{
  "num_hidden_layers": 8,
  "hidden_act": "swiglu",
  "positions": "rope",
  "doc_mask": true,
  "dataset": "wikipedia_en"
}
MLP neurons of a small language model. Each row is named by its layer, matrix (gate and up: input weights) and neuron, and shows model dimensions 341-511. Each number is 500 + 25 x the weight over its row's rms, rounded and kept within 0 to 999. Numbers have three digits each. A neuron's up and down rows have the sign that makes its largest values positive.
A block is one neuron, or neurons of one layer that tend to fire together. Before each block is what it responds to, as a language model described it from the Wikipedia text at the highest values.

Appositive comma after names. Commas (sometimes "as" or "is") right after a name or noun phrase, opening an appositive or relative clause, e.g. "Veach, who", "GOES-2, known as".
L5.gate700:452490491500464496437530495473477483526519519524513493486492493490496553532501478509525462497508491527524471499524509493480505501498498520474505477526492529447489514489503494505490506535506479512504517496469534490476442548499508453528492549493453477451454454479520460499486539515497501500534473502516503512530470475457501500482522501477493501469498517492522511539519493536484507508537514553501464459546517523474542525495470489506502512498493522505505513530483498509484491460554519494493501486483501510483462480496
L5.up700:487477487460481491497514460453489466497467516519456484495546467493487535465465479524491506493460472541524492519507504531505501509484454522471479457469509531473487480518499445496532520503488508535488501473474534483511451542503527450485514492471458501456540526494501475502511523504484479472518469525535534502517504474484460501521495482458487521478454524488513524476480505522480511503505511515486467498469553488495527479515471482494503496525482522516523510539446506492519482457521524463497513580495516466489483524502
L5.gate1355:496493520503526467501524465484493499500506523499507498496512487576513485505481496486535490478496517500515503534533498529490533522455487505532569543505486524484486475502504485496540500484461499529483495460499531502508482479514478458500500507430504541477503522499519536484499448476548492481531519577493544492467459493474531464507490484498498456457452503510495477500510527516497498504474499453488521486494480523527474519487479511483514506502511475511443484544504546442467521475494543532507499527494484478494527496461
L5.up1355:504466503502444525465493474455511517473577529483481511500494526497470516545473456522494463522467509489555534497531513505491550525464473511484498499497490481498492470519514477540504495515531471470461511474487517479510487543476496466535448503496458493488447490517505502434490476527480490473465512521492508500482512445513498460518483492534518485473464518490538543502508536520470453528529489509499467487495500517511493495511499499511511514453516515519473524503495461462480514458515519499508519517479548485506497496525

Field-of-title prepositions. Prepositions linking a degree, chair or body to its field, such as MFA in, professor of, Committee on; also digits in event names like 400 hurdles.
L4.gate99:498489514490451509485478490530512492548521518527496523544479512476492470540495514475493505555518442484498519494519567532511482492475507486491517530483525483513491521483492516471462504457438456440502482453443490460499490471520502491497468499493458494526501450481531514514526476497485514496483483473510447508493522441480494487566485517491458502526502503499522478539529495500483468515480488502536458498504485527519501481472502475518503544509510490482482503518511521519508474489486475498523492489486511488485494480520
L4.up99:498541466517516505465501487514526502471553501486479471501495490479500455482513528461533554492496486495490481528509493524523492527479499492491454511513475483475452494479461522510476523446505498491522537524513547547475535519490462493458493502541479529504507520506471535505486500507546507508509507480507498475484518511473515530520490491505481480468466510495499464485498475501522470502506498484547494501486548511512517548502492512482510549458499451531433515483525529566518541458484471493490540470510467480482492497534
L4.gate287:502531472498469530455477504473486520520458470486537496494445507494511495483542517539541536485557495503464509515482479488493483513446544477482544517519522500531505536542486484530475484521509497500496585511503538511492493505467459495476473502496463511473497487471491445526497509477520524496477467485495512480537485515489469493528534513504501476511490492502490489505488498520513475549471473501516533473523544519539542548516479529505522532459479497480448519462543494530488514496535471525487487478541478494492480479470
L4.up287:514508504514501550475517527472514539554508482489467517464460513465516490507509490491469469528498461514490512495520458513497499545474551478538504467503507447540531506453513533513490503490489499506514479534483490507539535534545539548468492468517528501476493501515503492528494516514502525497536504514524490514444512492489505464501509487562514516515476526540500507522477501492463493530513503509492501501486489520551452473487533508508506595432459512511485461515500502483523503499555502532561478501517486496503499454476
L4.gate350:562507489499464484481466479459472505489517508502531534478469558492469506508495510501483510523519491507520497480534496466488483513463506451531488538453475494510478513468506458480483457456497483473507501467502471475506513523455504493480444513555494524479528468495498494479521508477502532453485489494504471490458490508488509434510503469500477475501523528529500477494517534467469490506463453511505494508503489511485501519514507431514502537493473433510486532529522480506520516503485488463508481476518477500479493446441
L4.up350:494476544521474516472511491481519491499530499504484519538538525480494484499455487511480503542524481493510520515526477492552508544439515461497477528475514486509524478490541513510520472445531542469466524483490505492476480544492484519463496479444502461450548471484465540521513477453548525530478465481532465509519513493460487509499536442467523483511498496471508471493493492518527544500487529487469455526495516533518465483526524495498489539501545478517506517495520501507524492492527492450463530458515485483481503505484
L4.gate1608:507472482505501486512515486476520517522501515500486490492478525534504426498498486493495481459529503523503502511519494517537517446509499496443493529491496537511488529490513548464548496498477536492475475503485536526492484508473467491537502543490458523464460492530517504507481467487543510484476490439518494515494491516515500491565506507518452509485477510523500488509496505486480449511457487492517508473504532501486506545483516465526473512494506474475480527479471481464476475497526518494514532466535547499497487496508
L4.up1608:501445488513514495535516469489555476481512480462447528531536504492487540509482525503517505475497506497538494520453498482497463519499456531518525480507499533504477485456507529515511532516519551517530497522523503503502470511503533469478457530483445479510508475534511505509522483491498548474489468510481473484487495486471491485509505495490500549511542474507506512524488530501487462536492472481479485419508496529466505523493538478519453489503519481566531531472525537495475501485541490520521525426505489486500478536479

Results and medal tables. Cell separators (|), numbers and result words in sports medal and results tables, e.g. "| Silver medal", "he won", "bronze".
L5.gate755:532489479471479512493496494452507479514476512511499493485500528483531528474523485488469529493472466502487519515504454487519474516513513489466522540498505500483503457520515508445482508526501531499514472518501497477482497520477522511481495510480487531498511509562530506538492506461533515494498519447497494534463451516530494492517551491472450476490519553536471494508481532498511489525499499547515517484517493502525473452473490509525526525491484498509482479520484495528524476532469488471501466488504458497467460523503
L5.up755:490470558498474492527479492475459497537489475504453497515502504469480486483493564518499505498513462510537519492497520500476521481416469499448536486517465498547524480494486477479505504484539527488510468526504463512486464445513507501545504464499453487546476490521485530504508467494497515476480494485533485489500510505468556482509512476529490525479466512499510553512465530501517472500496513525486524520503475518477478525545481505545520502481494461507511501521527534490478550514494526523501501480489478508463523516446
L5.gate2318:491537505518471482479532481495486487530540511527513493444508516457457483485539560485517486445539501465500538475522496480502469496474512509492505524502528542543500501493490515511468478476490523473479508523488479471520498509519479529482483551483525510462520481508489439502502513497515521515483499469529506482465484505519511489517506480540479484558501534528492473500544509471450490509502506522553476461532512521498522505530496536525500502499484478507506499498517533503479524519530483518490539516479517504454485488465
L5.up2318:468518534537453484491503498518488482493493491491477527508517518555467482463494492523438530462463503510487504490523501494439529497508525527470518499499474537510536459484530492478508511538505494461458486510503504532481511488474512476506466522541503478488509533475530487489527508501529496491481509488515462497460472470466529490503570481490500487509560498469518515496452503488478461509478525466476516500513508489445454521502478469451526463484523484501496502542505464447487462475520492516502514470489460542511472501550

Parenthetical/aside openers. Punctuation that opens an aside or elaboration right after a complete noun phrase or clause, mostly opening parentheses and dashes, as in "Donald Gavin Kaiser (", "their sons –", "an unexpected source —".
L4.gate72:480498502502503459489490464506485463503502480518475496553494539485497514547486526503537473525484505522494507512508486520484510471490504501519487504517502523562489486504495487510509496547482492489515451478567534518501489491466478502495515437497515526500526467537480492458493533502493495518522515478542503510492503478482514480466500486505480525529475508446489514524511485518492520487475493519507522420512463530548481567523475536517521503489461493484494477526509500481535522505510496496499504493479472496490558487532
L4.up72:464528510487501489549459498542504490462549538509467521524517485474475554496502529510476517486523516521544469512475514507483520497493481484516464484536481495513487539476515466460495494530506481459548477479481486463472498527486493459521510490478519465526544518468524494499532490479480523466460479459529491524504492553476501490508484518518483477482507491527466475468498529449534508469524513523506472496529526533508459514523488511538547527491483520507519439500481513458495507459484502508483528485545482523512495519513
L4.gate902:441501461495486481494508477468503526460489470474505495512518455552521528504478505525500455537557449535532499502523562537493504484490489541531529509522508544505513506523515493518526549509429507486495497495449514474528437531511466445480492519545468471515475511514503477466472515515478473550492515465526476538480471471484466499473502455475462471507505463500482488516543508514516522479521471503492475529497507472506583483497486468533502509480527544528483501458489508501466516478498493486524497522521529518480478489537
L4.up902:477505468482490517509502477517486484509520471528459505463510492499501501509465469513450511497509484520500494504480522496466495464506500489466485484481487510466484513496543483518515504529527498493558511490473507522475494513519506465518498490496492476516478512494490482488494537535488470465537464483505541497525512465419482453505502470477502500496511489473525482489466511549478516469538506498493476489481519525477527522490518489505507514462539474494518524511479482522485489498506503473504498505507496478530476494515
L4.gate2335:498523535523489520458459437533517516492487495506462500539498524532516509513493533505502498486465473502524514503488552480476472487508456537518506482542453515541445480490516512503488482518482477457524504439467486468470485514528474527460477534518445473474446468499501514473516535492496514509482511523504519487494504472475536504507487518503490507495490504539519503524452521506563458513491525521486470484483481541523488503465511505541510513479498555497487533522503490464464570458523531486477511475469495519491521520535
L4.up2335:485470497473473514470465487572496482474471503478495506535496494518500529491454524496524451512506491498529507480538523520496496475490495528484479494480477526489445493491489533503495475532513551500522513462484477504494500491527525508507532511499464470543468482496506486469496548501466466496461504478462484491506438457450518503441544535529473506499500480492505498518508494504540519483500504485458528504504502564496504485493518544485533525480472477528554517498466471520423553508480526498500469534489525484517488495464
L4.gate2630:485489486500523483464490427467473506501479496509493485485523477572497498489450477499502504542540490497467499492512486502496558450478507496491504490474476490482468478459471507486529479550501535513540499465491446511506470509518489531474471495513559484517533505518496538466490473519463512481498488471503505508434495477465486539522435504472460476518483498484457499515496474524513482504502532473509483484496500569512510527480501525469519477482487510515481467533501470498511494510512493494492483520520510490497506490493
L4.up2630:478551499513476549509463494482494476495504493442461514508468523530488521524474474480511504478455460543509544508507491499531512494498493531556480513542481492479493489478465516471514477495496499492502470472481477461494491519537487495487515497514475534504499511517495542519485573498497534463456434477494512507500480458453494470496534465520516500508497483418455498469497478504511537480512475463499504499500514541511502496495505475485542528468458494519498477473483491494496499521503555475490485502478487540503504536489

Biography education and competition links. Words in biographies that lead into an institution or event, such as "of" in "University of", "at" after studying, and "competed"/"represented" before sports events; also stats-table cells.
L3.gate177:555502483494505494537472482479510503501526524508492531520470518499507471488522530452515501484457529499492517517501447512503525500469527490417521480514565520512488528525498517487469459481503479461484568528489480503516501506517473501477471502475530501514522512489499521484485467494467485488534508519473476499556445517509466474531516493503507525517521547500499485496549488480466510510494492498501516449513485490506462506490527474496539494493494446497455505495502478492475491538534544527420509493491508460496489536474
L3.up177:490488508488485500498511509491466481493501526521484510456439481487507481483472527505513500458517521512437549492533502554507487466464513534483512503510473476466521498531472503487475486489448498481457516481514485529484464465508479494452492491433454517525512538469482484516482528500530519475554504481491480476457452493479453524497529494444543500517493526476498503514504499489477496440523467509513505505529500474494478506473488527495487547489480526523523477503536532510527523521495484474513476455451508524472490495501
L3.gate261:501499500488440489518478501470483468540482519502505471510499511486482474538483485498471480506523541493513500499522511501489513516512505506515499527509485486502483535499508504475514470539495507498531517511504472502473537526515551493506495497459522527490489505501471507523500521419475515504486538522484499499453467474513477457480533461499531537499467499487566514479534504488470433481481518517497508525540465491500525516448507485492474525542521458477506507469528515496497494533510492460493488504491478472475524481507
L3.up261:477549512488518503492500493456479505457501490519478450524481508541522468455495526473494536515489557474517548558508501512489501438500532520517490522517530494488482520507493486455578517472504521480472562545496481507518490530430541496474507529462497499493511451476511537483492512491523516531480492465483504497510465453476473513518495516483476511503482499496494501527462463497460479534489471475498519484522498499476511507525519512527520540499518468497525524487484480527475530540463557434464475461486523464500506488505
L3.gate1223:489476521531514493500513528451475483514565509506470517481531437477454478468459501489515470537501447479522512472510491470520521489505511458486503536480525532530491517499504501486475489471502500474490543478496527485560506497524541505488505496466477493497483491460462574484501444490546507530488521476519480499474459446519529528528478484514513520499500489497477478498515466507470499498519511518494499505501456499538533492452506483502483519476509498474506482513506500510489488555511537488512522471485562467509519510499
L3.up1223:498485489528514468492466502469470494475523461489470486479492483470535489491479463508484462488480489459540496533462444483511516498512489507521538516479523554504482513503498486457468482468481484486519523482501471531542524505491501502555460474498493492479523461474472510501568453520533510506492516434539506536483519470486517495482538494536479513525483494506498544476492452481490459479549489479511500479521504481548490485512517506478512540474512432519544526468465514531472478506484552488475535502497484495549516506473
L3.gate1236:521484488474489481432524513447483467475492478511501531505490505522525520482492499505494492475482511517492513502472507484494482532500467462500449529508519478516517528493512501514507533461471521530514512497471506495480469472531466496494449503498493492523491485456501483429449509470516522496472468489438469487537480475482499520538502521493521483455479518508482512492526513511544463473501486493490488477475501530550516481500514508536512491532462495555483467464462524504533508488497452460492522487514517518517504474443
L3.up1236:501475502497504528506488520493521541498545527504481526460474473481497522551474572561507466502478512442493512482525511550573488544465498504502497490524487502502497484521483507532481472494499482470500499469505544529505482524505508505494519461501533486446481485517508516545514495522469527454498451487485504518504491524520523513493499472511538507517510481482564520490517556508482511477515503502524492522506522464515540478478498444510484506493457508481499526512504499451507513500495514484529531497499527460504465468467
L3.gate2015:522472472537513503500489475468518469545513492532504515486495486520472542505513479516444531497441471476514495480535508488482473510526540481508512509446458497510461527513504485509482522481492487527453565522456472486522504525553529539479489521445500483519470494482503487506495482460522480522490485438501497486444484477501471488506475448454502515481536510510489489518532508494459469498531477492525496496496485544482513516503503501498479516498501491503449487520540497485487481518483533502509492540514471493513466504481
L3.up2015:521499519484542407448486517471521549484524516492495506486496532518505468481528511529517495487534505492540489483546469503507481519458468477489477508549505474476512505498522524479515504455489485519477518471475482491546554508518472516535510496444510500501498473500506507513475528462501538514522515527475484530513472433526504499472456481515512449465492533496524516485576501463489457430551498503471503441527506486553494481487504497505457500465487480458477526508491504492524454477454528500456511480519524488499525462528
L3.gate2411:506479472500439450494460476472500467487508549498525497483476527493518502479487535503453489515480531495517502497508473512529468489514527457500523536478496523481482531489497491480494478463477477470511478487517467460491484510486499482507473560477457509508586510517504505485550534469510506490490487462482496517477522488504467496507519519499483463500486554552566478508512511487474531540481506513500491463523536512510462496491521498534470572495496458515524518491494507460516499432479484504501472458478480522490515492529
L3.up2411:517560490492486500480500489501487482479484504499493506509493497445531487540529519519488520489454515483496538487532534485501459458501525503530445504533493461515506469516539516494493508491471515514446511495519454504511508471517463478531461501465453489528572473472522526471507485489503533499462511500503462492502513526498496504472495480526513448515467528521503582490500495464523485554484531534515509508510466536488486532533479512518497512490481519514495503501511525527492480520476498535500502453511503508524520501512
L3.gate2421:522500502521473494515531453495526494503483509468511502498538469500494473500513500514491497470538526477491503520532515517513500478507526473499450462497534531538476489500525506502459448460491475508482545483514463459565486533489459522508496457511518535471553520554531504504495486502536470458481497475491490518464526477479476463505534502533510471497503511516476481514494523509476494472474502539511507460545467502514517479500501524504477550526482481509512468463496504530492516497541487495465493514490476508474500506486
L3.up2421:489473523521481529520499505482501534507504520528435510487515501509534500505500488451510450511489513493498524481492475521486426503521532460496491519527520491483496495530462504509554528534538485503499464479499475507450534511486512541502482522518481496490549489465500509476549540495494487519499523537506499516487498499510509507512532523498551503497508472447526486476493515537469483501529501497518476518520498486503481482516455505515462520469484541531525490525501510530495538493489525508525546493532517467483499489470
L3.gate2523:454523506485496515542492530526484507467529450533530564503510505460513502502498480511491485528511493508490513521481455504516491470476545491537485509529493518511479531485481511523448469473483465505492530546482507463502504501493513544481496494520549465517531501455544529498501483502473530483470487499481512476522502470520522503516460523550497478523507490530484453467489470491491496550505514485469473520550485504496542469529475516549555514514515537523505482513517492505483483540514492545509496525537515517484499496501
L3.up2523:498514424528515464474500513481481480453519487487524508482508510486498527506508464507529486511508478472527487546525465466521470486460507460542460499503504505505517503478476514484476522547525500460528482493474483496480502492483493529488484505598512458524509475494477454479519545508476520498476491490555527477502520483490509527520491528528512494519491505517485514492472513513487505515514522498447514525498487486455501486519471501536516525474514455540519513511486493536477545527497525545561509499478513483535496536497

Subject-interrupting punctuation. Commas, dashes or parentheses right after a sentence's subject, before its verb, opening an appositive or aside, as in "Her father, Ernest", "The sixth officer, Moody".
L3.gate5:485483499554492491514516465446505514499462483501482527492481489528496514549483470516515524529502492508498510529500489510467533475490447511507514478481491479497518502509492469485539485532520476530513508500485548497451458517522502474465537464498477483466473555488469533517542570478515520496464501494517514516487490486428495505529483510513467502480520509518482464571453507489519492493482537503493455474516506530480548482484505474521502516514506495496485541530495455525531548433530495461462483524488466487481494519512
L3.up5:460470504535486493474514486473479532476522481486489482517487469563494511500490475550525496518493432537471461518484529497457511499490498518486497523506538511466497508523493482467515466524434520496496504549466546463498473544492514469498489518481505491463488473477491519568506527505480467518490478503502527544510496515483518473517521493477493482487504489494531551502503488480463488499539498522508464469515498499527554511512532491506496551528474504487461529542501462504491536466546490524459517491516508489497562465501
L3.gate428:478451499513457480491521464458482534470511473514513476535476493502525475521485515493508470491527482517484508501486528529509508516501520555470535496537482501453506518508513523502505488537474506512528486532477509472473485461501467449485489505475511485454516520484515461499501513529450526480482474488510509490471490469507489509524524501491537479511471515497491466517511507514509492503568504528519495483540529520540554520475471494519519520500507510509495506556511511461511510448496471494492543520491459484428522510525
L3.up428:477464455435451467512511482514485531492528458487486529465501503532488558502460462557480497493488509511537506516497492458506542525485468519539537465491494494506506470538491500488498538525526502493494496490467494491483468473507538514522496497525503471467487502501465486475471524485504498451478454430492509521467506458472541495512490492465486505490482522521504504471559460518521502497505501496520478505487566486454500440492504466522502504525504555520476460498466486517451477447515477452525506520515516518502506498554
L3.gate450:458497497521450484481474442511491496517493493511483497486460537484487510465506491529495503485508482549504506471471514518483472500479486551453522514500473486466524469550539477490514486538490503507480484527480487430469473481493478439447507521485521471490497493493475484546476549536512511481518501513507532519485506468472473509534528510478490487446519511502486522529480507523483539513540483512527433489505496524480551540528484492524546503506468523490513514513517469546499537433488461508467489454507468478479513484507
L3.up450:491514489507462509487468528472495479492492491502485537451493467544501532525471479513554500504489511504552540484514496503511483480501515482444499478494508535526511498495497510525522556489503483496463477515482528469470553508518510472475501467484485493470492464507502494484491544457490479485494515496560503533542475460497513482511524525513481499515466523472491512521493487456489527496479496469502483516480531465508557481519493501467508467544479502483533497499444483487513494499511495500534521517549481493501502506485
L3.gate1500:469419451494467447486554478474510516445505474507516509502514527493504469487513519472478504527502486522495485511476499483549531482459487527512524509476485472526535452502514493509490457499495473497501492530488514488484487484519474456465502498460497483499484481488506468504492543493488502531460462482506544509491477497549493477498502499514542480477512506518463513495527519527483487507517542509478438475520501554485495508512507496513504516521500529501482491508545452507522471477519517436493510515460548476478505471516
L3.up1500:495499496476487472441511491508496572531510523516495475467513510513522505490504472545526547528543495522451468469509493513520525498512525473482497469528484487485469482499550487522496520491520479487509466507476506480474532481493498486485511464498506479473464494497503530506493508493527511523472476523489512462514439448494485513538490504512485560499530543475501485498475510488556497472524508502467495486487547528449547530480512460470505445499458452507492510480487525471495494507501470513486501481514502508494488482540
L3.gate1859:486455468471492458506470472470484512518518535526481496517453490524464505485490492501450473523461442560500460509521492544494518522498479508453498489515509503493516504529509506505508550466489490477491490484445495488474458507490530465461520494451494480483529474500468522470506521528514485517525440474490474487504468495503484489505519467490530490464514522513471509521533515527491512511514513483508467511509507499505559525508531455520511486495484497508493497498475469474468479509501547523498516479529491458437473462533
L3.up1859:509490500487511520494530477514512492531532478504490485545496457536481547509496478516497519450547463505505477503496500476512500455522481497467461488493545446524521526485469479474536537539487505473502525517455492538480504507448489524526535466485521509478548476503464497427468494552549479510482466530528492493522501529441509508561520499481496513488486499513500474494446519512516519518518529515490535531520505511489557493507524519474488488482472505510485501493485500486414558462481482515522494516520476520474466508496
L3.gate2085:471495545509490493538474454465473471537459490515482511475488502499480514512415485513514521502505525540496483527456515493502525538526509461478496511476510501548487487502493491530525512551498526509491485546521502502481455507458521510475473483472540505519508511511501497469512487514497464477482483493534523480495484476520501531495510468517520514520522549501494495498506509507514528496526502489478468472508476500473511496477536482483547525536529514514535520464486434471560473480512484498476507473497487497509497522542
L3.up2085:514446529451458536524516475506502478534509497493483478498509524504467508478519531483529511511527461530531497521528507528545505520510552514497481468463495474541478441506514536480480477493483481498544482500461516498475512453525486509494503514509498515490518445472481512501519514502513453487515514550478482491502511517503480525497481546506486481491446515515505478481503465506472487539498473526496526503480515536520506500465457520484552488473508509488498405482494471526510527519482449527495510453458511521520476468517
L3.gate2393:550441492496513521518524501475454502514511470511538478497468500520478467481494494464529499500481450488523520487522529520467515462530469540501485480476543474546531505480510475528480493467460509490505519514457498489470482467526516502448520484473495549497521482481492472509497511509483468485490514485531488528496500489507517540512506516508511490503465549528482550497524503515512484473529469483523513492533463499509551498480511482508515479516474508502502519519490501504443508498474541539504493529524484492514476464523
L3.up2393:505436484456488519502524471496488494486517542496477517517501499482534501501524508527491513500519510495447480480427499477500452499486506489463504514515512501508513485503506448452475499549480481542510506504481474469497510504505476479482534528481532470474490505522530505531511510485464523460475482511489491509496512519508499482495498494471527507500525479466477525528517482513510535501494478516456521484519516500472455484478502502509548514500497503539520493493517465523500448519515514502472483466490474497445491499492
L3.gate2619:498520478486460500494510458442477493519478532502499529458501485438506491516479487514494546500477521509547521521519469526490516510492505462478513511524491490477451467503496508516484496493503485503497485538485505497537479480504460478464558507448468504430475500513497503476521481516478516476520517515511525504504462461503482504514499520510496467509457558529561515550483518506532490496447485495526486483523523510481527498537513501479506542466490475516503512508462466448471468467526471507490549546525460505451513520503
L3.up2619:508497525493486444539479518480473503451506478484501496534475489505495497545512475505542458471496483482486471521552522506456543482489481497527487532485498509499484498506498478517472514510508501539521507470480513476518488484519502495483453494493520503478547482542515465476522524570473502537512520518513502473491503546505495515509507471427497493484515536507481525516497484486545522502510468447514488521514543468524503485507483497503548505536522512517480511498482486540522507501556482465525531494464493507492496533515